Part of a small language model's weights.
Training: a variant of Muon for these matrices, 449M tokens.
MLP neurons of a small language model. Each row is named by its layer, matrix (down: output weights) and neuron, and shows model dimensions 48-175. Each number is 128 + 32 x the weight over its row's rms, rounded and kept within 0 to 255. Numbers have three digits each. A neuron's up and down rows have the sign that makes its largest values positive.
After each neuron's rows, "raises" lists the tokens whose logits its output raises most directly, leaving later layers aside.

L7.down474:171149147111125127136081085142089150149189162113098212189104131114118172117116173110197149116177084086097126131074114135149181083124121092106088121080134157080111120221094099150149179153176154122083116100165164067119118089155089150100155144110152120146108136133157090093150174123136088146088138146127141143173153115173183114129162123107111093122131150127107098101132087153105100150148
raises: " gave", " earned", " allowed", " has", " revealed"

L3.down538:134091127119157134120162134103182171110106138052149089118068143151162142123118124111092131142122146194141071096115086187170136129127097177140098149145123086083115066137145074150143108135156076056162094198135126118144152135121122160130192076176147100113119086153161122132113105155123117131152119145107153142168092152151168145158108123104125101119061106138160150172121190152158142162149
raises: "at", "or", "ated", "f", "ate"

L7.down244:155118145166154169101076146160186108121130071192089141164166127102121105151169107096128098127150115087125090091102148123100133163118137122122129154132141147103115134131154151148121134132119164100170152117173150137113156049124072063144120185136074104132114108152178082079123132164139114085085103167147203141108114111172157183148142052185119178137096181132106115116126164143188123123158
raises: "ild", "ige", "ve", "pp", "v"

L7.down632:120122081180147144086052129176141164125152100164164122163090171097157170189103133118156176082073137131141102128204163200127097153107107121131182124191136086088151169114031144141113136080103101130113130144093158087123151171100108113155163128096129154153139106137186169078163195146199143117127149119114143134152058072121175173117144163125066094080102112118147096103189163160112122145146
raises: "a", "i", "o", "an", "or"

L6.down98:073117103149104096148166155107100134098086143142137151194149111119134130064121151100159070137168146065121138160115072112119090078136120146135175173096144114109108142131136123114164142127094097177075101094116147161126106105126099138156129094165123136159130115113197151184074069149070157145128114149160107153145096090098158154109142148138113129069111113193099160090154107125178105153159
raises: "ps", "cent", "pen", " far", "par"

L3.down673:072107121151092120158144199116114108143117131135136147102150131114159134147126086122141153139095048112108134090162089131086128135151132105177159086127106179147137155114137186130130117172155128121097108139121104110142143110105143154128082125146121122129164119145138112088099093162121179157157125109133114141125136117139106126170125120144070125185137096154157119168158138112255163070114
raises: "===", "\"", "====", "==", "-"

L7.down670:137173183120118118149155112143143105138119143066196191135164098145121178194155150139138084095102076112091146150115130161063091068140149135124134136141115090126081094111115092153105203158134145136114124079133134174161147132145152090126121137142149059154120110091148093143163153129104165181100096171101066093145131086161081112136099164137114100110186159107119149142101151111133129117072
raises: "ky", "king", "ker", "key", "k"

L7.down0:123111111075124208109150099088085171120145135135230111166114182145098126136144115105155142074087122131090121133087150106094149148112116153116143148116145072128096134072106148081145032129148116130093118137135151100143124100171105160161179103099116149114122099118155148109158150178117133112114142141094147118174152089130126122150105103129117118134150151124073129179103114126142183167119
raises: "amb", "vant", "omm", "urs", "aut"

L3.down69:143101138177135120071093106124131133117128103098049167098174038104126133156095104078126102127157112120159128158163153129145135072081105089105158150089057101113142131096125019128193119107126104163115042127158076126132117139165144154079089121105134179129095154114151103192212107084097113105118091125140107082126099126156115130131101117125154163130162086126106104133033145101118134122126
raises: "-year", " degrees", " years", " seconds", " different"

L6.down664:148148155148135128154157139138171147135163097142183144124145107113096149173080179184195088075149099100119133134121168127107044151123128173135095160170140096101129144117160148099166120171078166098099143130144089136142153136091176052209119139107161132138107118180135097105117148150128161176145152133168130091171131073159204090062118106191092112156133155125130125116163105097126152105136
raises: "ams", "ige", "an", "aux", "e"

L7.down332:094114170171111086155152158163119153064127116102146107079155179123107052133109091162093098132117160159124125131052152167109100117127122118139165126158193142161163046109119084107136176127101182131190146087150150131151123130185193142146195117141152158107099149119146064111171109151117186157153124130161164116118154173130159083112123135123098054074088095145143191126093035138149166091128
raises: "era", "ith", "agan", "inist", "orter"

L6.down811:131139142180130145170154126149136095144175076120091191152096075103156167172149156151116101163193075151196139099107157096156130165159114105103118169131091104085099106128174133072178080071184110165183129151191079152112131131177109101148138157178108134075073173121100132169082105122127140158150087172130106087124201150147159145177113174050079070121111074149122118134124157181141129134136
raises: " into", " onto", " to", ";\n\n", " ==\n\n"